config.yaml
n_layer: 10
d_model: 512
n_head: 4
n_kv_head: 2
head_dim: 128
d_mlp: 1024
vocab_size: 16384
activation: "swiglu"
norm: "rmsnorm"
norm_place: "pre"
norm_eps: 1e-05
positions: "rope"
rope_base: 31300.0
rope_fraction: 1.0
qk_norm: false
attn_scale: 0.0884
bias: "none"
tie_embeddings: false
parallel_block: false
init: "trunc"
init_std_qkv: 0.0123
init_std_o: 0.0123
init_std_up: 0.0123
init_std_down: 0.0
optimizer: "adamw"
lr: 0.00109
lr_mult_up: 0.691
beta1: 0.9
beta2: 0.99
lr_head: 0.0108
grad_clip: 1.0
warmup_steps: 304
schedule: "wsd"
decay_fraction: 0.605
decay_shape: "linear"
final_lr_fraction: 0.05
batch_tokens: [131072, 262144]
seq_len: 2048
doc_mask: false
train_tokens: 2158000000
steps: 11822
dataset: "wikipedia_en"
MLP neurons of a small language model. Each row is named by its layer, matrix (gate and up: input weights; down: output weights) and neuron, and shows model dimensions 224-351. Each number is 500 + 25 x the weight over its row's rms, rounded and kept within 0 to 999. Numbers have three digits each. A neuron's up and down rows have the sign that makes its largest values positive.
After each neuron's rows, "fires on" lists the tokens most often at its 100 highest values on Wikipedia text that the model never trained on.

L3.gate814:507461551514545532513534465526498519511519500537488486497492518495519467479518491486496509514483495534463526494502517484553514532476534503490481509489501476547517502507490513557486502519513513507536473493542450502529507486498447471497553464477534463471528473506484503478513456493463501453496502552467486515512507451501519508483488418508514516537563464514481481528452527503495530470542
L3.up814:496494467500480542480532479482512508508510538499502472534524529520479505466500510527492505519520489466519510502488508483506451503547455454535504474507530506445512497542501522531491526569439516501515530524526492469490531527548489497531500491518485479490519443480517501515503510497515513481538507500507519494499493475435497520466503531498477501491495513464502538469522480532472538549530
L3.down814:566504522493536500507498482507483483547492495543462542458467528481512457543529510461474483510499492527471527468524481512497552517488522527488477504505499505500545519515479502517487498514514436527517478473544473491502500494462474518501504471509526550509493501488508462498462431529505499490509494524479471478475525508514514509472492424532499487525516494513484510511495478469466497457523
fires on: " not", " to", "'t", " always"

L4.gate76:492470472520499523493501509550522478549547501507502491525513516486521506498475508513495511477483496503510508517501514469518493512536483456494511478497468491485524511533513512501552505545478528484472438524498505482505560512511481488478514474518535531532488484460509463463485539426462491513504483531492510473468484508496477470479484469515457516519493496537504474508559508456509526483500
L4.up76:504479515467483492522517503543479493495507580523489520504484484507479507498509514483454540518470485505503502492501507470495517464506507500481521504481495489492502476498504492497531494503488494492545515477494521513493510476496533505523498550465485512462481484504513518508541491475510482505527500486503470500490541513467460489474537505490531490488462512518525502517501496473468510458453
L4.down76:561546548476499533562471477482526510485497473483498547537475527484482516500532491498503494493517529513503472496572505524533522515509499499517497557474501477494456488473508527543513504449537521532540489492521440494506489490513518529483493498516505507467452478486505485510471515510546463503490448451495483478556545499501476498486512501484497497493503480514483468504501533539455510490518
fires on: "0", ":", "-", " ", "4", "^{"

L4.gate255:500476492526526527512501497489493471477517548544532443505483485529455491505528509494509521491527504524522472531504502497510498493453493482484478487458519517495486487512536541478526487477534507520509467516520512498511513460522536491512501502506476511494503481500518553446525489472485518500500509494515544502504471467424493439505528487485514501503453474513474473455477503487509487481499
L4.up255:517464490474490487503498496495508522493447490493526495484509486497484528542514526497484497501511528532508549493486491523514474530515503485494496527463536474496516552508525475509548492519503492502535472514501538487501483486503507505532548523491506468482482491479520519472508455477492496473555462492514537514536453500456480470480512522546494486472465513513502497431462464490513510476487
L4.down255:491552533498498528511494500509531542510486525490486519487516485477489441466453486494509519519476488489497500456489470497496518469493498524507553500548527452524504470503489502489497519513472496533491512437489493488481503559507454470462493508538501501519482515501476431510448515450473500522512483516456509506490555517551503536541465477507462517480527508468471530494531498539505483528473
fires on: "-", " Votes", " served", " training"

L4.gate64:483509466494519516488508543501490541486522468498500463486492483553479515519503508492547476506516529454480534498466502497501469517502526444475481528465530514508496509482515497470478547526494520538504507518496514487510478482513492479497490484506494542503494473520493516554518502511505518467481492517543512478460451504478510441483542473492513516510498535480486484513488487506483466502471
L4.up64:492512475444505509480526511506469542531495539464505516493510476507473555496448513527476521490456490497485504561490500502485500507517491481432519521460490535464534443499538497485533528532540512484510546543484451511519525482481480480429508503497507478478479497488491506500530508472494527479500502483490474478506477483499525504484537493509447448517510481519475493459519496488469501544529
L4.down64:496512472509495490497477524509451518535479477475505498520522532493484461482487534510517471483513474482456465449460517537505509503480487525492510497454541472451524523472490466518474522511497428475500497498513501520500521501516531488505512519545497477500491504506491478518499514479484481489542477476477574507481431557505473483499453469523522491527509496495510495476535502498488486488477
fires on: " of", " in", " from", "ine", " also"

L2.gate318:527515483561510512479513485473532446510526462516508505532512537535456496506525467518466543516479510479496424514509489460507534534505509522497459485469498548500514527508483487494475524540484522503501494499486528482489513502508554515504478487509470504544493478493490551512493477494493460497448507499552528498493497471488506510509503453521471518540489508504529476487515496505506509497491
L2.up318:482485529512529483484494474514540534468506517462508499549550504524485521481471523516481495477526510490519492510543483504518474500519539492480485490524474500512532537499523474467514487509487482515479550520485506522494482491490559526526479512501538523497498494499491518497478462519503528528516550525523515484471519492505511495490462495475483474448517452495492483474493477539487486482486
L2.down318:529493497486513511530533497503479523504498537502506503523559492528468524481536486494518507476531484492522487482507504480547488480506512533478508497544478489497498523510533476486458491506494421547539534472521503495506522490532519527528468515499510528468503506505460484468492463519491531519504494473519538503506503465538505486480457497502516460455489474450478489477501452533491475502517
fires on: ".\n\n", "-"

L4.gate86:482468547490463494484502526488474521541530485487511465500508529537461488519556514506507457511515527502506503517495504434499474510532488497492511535499492511501521491526505482475463469542481521481463514512548504496483524493552503456480512462514497497525517453479495524485519499484476500452489514531464492518506482543513524538499513516489497485524497492509534469496504527530500502526448
L4.up86:490509542530506516543485488435549541511462485488488510479526508531476513494545547482511489497506464512507505498502476457488491471496502449504482466505493481497494512458475496510503519464471498520476540528515535501552525521473477509505491517535479506567506448443504506544478520504494541494480561523470477535501516516522503503518459513461429487509495501516501523485484507489531431535497
L4.down86:486463485511523552489492504538560507499531462509481524546495461482474519463481490452457525475470512495525514481502540492517473528516502496501515494516514500501493482500442500497513490480514460530501488482527468487503487524500505489483507557498446466486445493490503513520532486500491465515491465459519521493527545439507556499460491546521473470503477491523491490506498478526476547493504
fires on: " |", "-", " District", "-p", " required"

L3.gate497:502456501495521553488511507491528551466485494516490470468525495486514503476491485494508530509514501474450515489525484534494509520492475500495483483544499513505538498497508484512509525496492501489497518479464485471463544555533491503481506502451497527495539506493502512500480497506489491523504527532503497499494513501481545513548500480471523468503481529487503469540520495478535491486467
L3.up497:531498488522491503494477526456473480490497498531541525504471496543486473485491498528557457499474475505539491492494512497548485521497513509475540504509474488524530519492495450499473488434469503496561444501543466460479531508485542531505445488492535487508488493470515542505484505493483511501509494462487486511512467489533508477491503508442456492486488492483516479519528521484530463499487
L3.down497:504474490471511541522475510494508531468551449509517501515530514493527541466541454502497517520476465528494499457550458521511537540509483449517537571485510556486486496508544470529532522522513506516500501491498516488528538508517510482486492477481507512501463501487452501516497492485557479522540529488485493506510481493444523511466443478483480471485522518487502513487502522502505493512506
fires on: "a", "u", "aba", " T", "'", "y"

L4.gate859:469443469494486482504476481519527506476482506490498483538483525492497488527464510494484451512539492467529544515504459504511538517519490521511468455512505504497474453486514530478526508513488527517460485513505498514533515512513511548487476467435499489524484503550538488478519553553491538485497494533540512484500474504557520465504470498505479496489477490493482491493513492492501532473487
L4.up859:468448465483528531501514496501506565468490511424504532522493485514498551495499483502522514539484474482512539487485560495481501519532512494537544499490498450475520493488552464524507480512539503511504491531562497507506557501496451525550499542511482491490508483508560496491502523467502504529502478469470504483489468515492506492514493507518441489510488472521521511499534539454481552481530
L4.down859:486522484506444509510475472493487486480556447522541465526502474528484499530485473521499523474522489537450479527494505514504490511494491492494510478486552487520474537505501508520514530532476511525482490527497522487475482494495475480512484518525482580475509519491486526485529491447459523478495485503469503507492504478487513538526472494546480511509556516466504482522481513524499491492517
fires on: "'s", "'", "is", " from", "y"

L4.gate848:478486463516521533470475506515481504509480477490491494552477490498476503474497507511471484498489517486488476506390516470524491510507552531489480504503516469511543463490532483484521537518501530477525481455530482540517450468508481531523504568505515531509444472533523478511465500433463491532487504527452485482500521464453512472474495452454480526478507558459478509490532522488495530514443
L4.up848:448492475493517504498490480530505509509499523467540520497510526535504516518471511553483472508493528474528508491514475507509508451529524509502470494475558448516529487481476488502528516501483507561490540470502482474469517428537475531565485477523503536549525483509529472476527533469467493520464536460517527534546464539481468520484495482528484524475462485485508496464541491485560518521474
L4.down848:512469482564494513515524491482523501514500492481492498494500449507499487514490516512540516485467463497468508510491544477485529482487484514532516523507559462533523474509481493493445516496508528510505518501504456488529449522493460489471487464541485450465516496527487495493481480446522546452521527514495525541482504521522465481496492482506502556521542542538452501453517497488575533505486
fires on: " as", " |", " played", " playing"

L4.gate646:510540529526526496524483474499509486507502464516522525518538514489521517505482535498441553473503484489474580474480521520483471522496490514491441520431501524477488488529508521503510489518517525516515479519534494473504509499501519506496492527545512482526485473499489541518475479503467482457509526492559512516465513504494487531490472496512507467490491502483483492529502482460456505500453
L4.up646:508516506484493496498470481531519466509505466472460498493543518497495478494481490477516480516483474467519517493456512511519463512519467489531497476492564498497516504465515501497491501485537503514494518526529489458510492562528498480478528480513544496481521462506478510503478546475535516499522468485499494538498486504485502478492450464484444455495524460514525495492518512450527477504462
L4.down646:556543521497546507499496485443533528548468502501523461541485519505490540492532526518460505514501457492489507483514539547491505480516493451494527544516467541490453527532548484466468479480497518475521458501512449481505491501517490506512465511500484494506434513512495453520540492505497525517525529521505450462484506478498473520490506487492508500513531480497513473482522525491464515480511
fires on: " to", "ic", " |", "al"

L4.gate538:540476508504505527474516486480536493498536526512518477523495522517503468502520498546499492514491518525511510508507528488529518530502491473511494477531500556492486486533546521479496529511503544502477491527485491485492518506515473483508514485489491484508513499497496509528513507504492490484450538506505527509483501523509499502468498494488476478499475457509534495527480514484497519509481
L4.up538:517533519502551507495530497515517503468524536491498507544530478533490516477516495511448519470565522484459524525509485477528509527478510454492495481521487514517497523515536466486515538461547514510506460485482499495526467492524497504446518534479503455441499495516521528499503510487501509488467520452496480478467468496498523498446533489478518482521508453515522501489492510455447522484477
L4.down538:444489502473468489462502492457498550510479480472526494513517524545465526451553482525498520491475487544514481519486508507441485498441483512491487493510508434515450495522494479513469541456562457473503466464508509503508483516497535495453472543430506494514499508502523493493501468491466494487501486484486518478479496492481530548484484502477513504454537473545493471475488544474477504490499
fires on: ":", " of", "-", " from", "=", "o"

L4.gate554:504488476510458513493470529523479491488497507543506503506501508494496478486514494450492512502459463456469509474459521485479494493492494502462510499478511535525511513523487496518501504479538533483462496501506516518458485516491498516505450516500446537498511497442521519499533516488458502471471511475508496474515559467502535489528500456524526525490493531497474537483529474522458497490496
L4.up554:488463480480504506491446499522492546532497539472486504495505523506498486448460514484455551498491463490469473471484540516470514519492455474498509485466527530534531488492489548499532496478491492474461474540474529459490498480493516468484454480477451506489526482465492523469481528543473491465515516516531535516513506492494471541503543521532532500511459506501498514530530537508480516523461
L4.down554:477451507496521533475488511489503528533511562531480522502500450514498499517575488508515566465513419499520509534549587528437500501511479490492516505533489510509498486519495491487482475513505477486487527488493471507482501491496569505532512465525524460483522510543557464558537511486478505480476506520472507511500460501511499504511506482489487457480506502480476507509474522507475533470497
fires on: " |", ";"

L4.gate221:478471471537516440489510494499526460486457486510474521536493530461554467512524506535500526520531535536531478506528496486501512477517502481476488503485489481475511502495526464498512568459534532488514468541486497505522500487528464518500569501495497533549457469501558524522478490517521500461487479520494514484502516471487493477487467457499533517508534487462521489483512527447478521515495
L4.up221:534467508472506502520482471502434509523519526455518490567540505527510519553539496483471519503470492511485481512488527518509509535459505525465500544507516533466475458476483487490507495518525502533521485524494477467489528530540460444478503507516488503488516534471546496501502474492508513490498433496467497520501488509496510450493525492473510516526502531501525492467492523491529517526499
L4.down221:482496491492497536463497490461523483497461492505491520508496446532493490506475523490474520507555490504488530467505464498535545506514508498535514454502486475539509463504513490492507474523477523470456475472547502525520521457458560524441461498483521512500508540487514485530533487489462471468513514461494494509487494496523476539459473488537502510484450479505449521521516498469478519492481
fires on: "–", " place", "ect", "ist", "-"

L4.gate409:547544472518476513497510518488506498534509504495503532474474496526506498476468510483466467528499454474492498482532495498524515527528495495498531507470472515494540533505489539531497499519482536479527498500481489449516503518508462480554516485509532498496522493491482549499537482521485481438500514533491489503475522478541548500474520454499482443493531515457493506511539494505460511496464
L4.up409:512532495533486492473495544515470507527484488497524499497526526508531474494446559479548511500526464466477516458533519529519477497540500478496486517463453514528487520513526471480477476543493496511514490499495488470466506476501501461484483517505481486478515555463506522503517498503498547509574460551483495467476518459484500503499526477526496483484466478549536493509509497546465494526524
L4.down409:480517513516497508536477487504521498534463471491526489514480495462474467533487511527494514515517556557481501521499512517534532511468486527508469507498528503428475513482507479440469499507493412540470537536491488517537470500469475484478500476463525504443522510502461493495483497467503499521502547493505499510493501497516506519516522500506494528506498519522531477490487496545501483487485
fires on: " to", " have", "'t", " not", "p"

L4.gate239:513484499530467540485498515505496497510524514502478493500510505501482463504512505492480527537498522474490494541477516477500491475491488481496496491500556534486486489557530498488512473505518513534459533542520561490510554486526490514491515499486469503536478499533521503485477499507495501497493490467476543490516472523494531453480540500499476524521479458487511489487506521470465473500496
L4.up239:521434536479489440493530502506530511566476475514506473485498525503521501535537480506471478464508533471461504511489515538464470549489479499482486529474530519550494493464506548519513521473500501500524495499498489497507473469502537516478491484503532523504490512527495477501497530469467526520507480512479503546500523461537492514441480477479469508507516486506484468459532421497507507468502
L4.down239:487540490500459531524492533456497515500524514463510521483487522497431488495514492478485531529510510519467516464507475479557514482479500506467498483476531540507539474539498496507498545523507482487472517493503494483468517549487505505518521527499468486523476494490492468529466474515502479506538470472530534555503499480513508439495514470556496502491482469505452504521510491473447497531507
fires on: "-", "0", "m"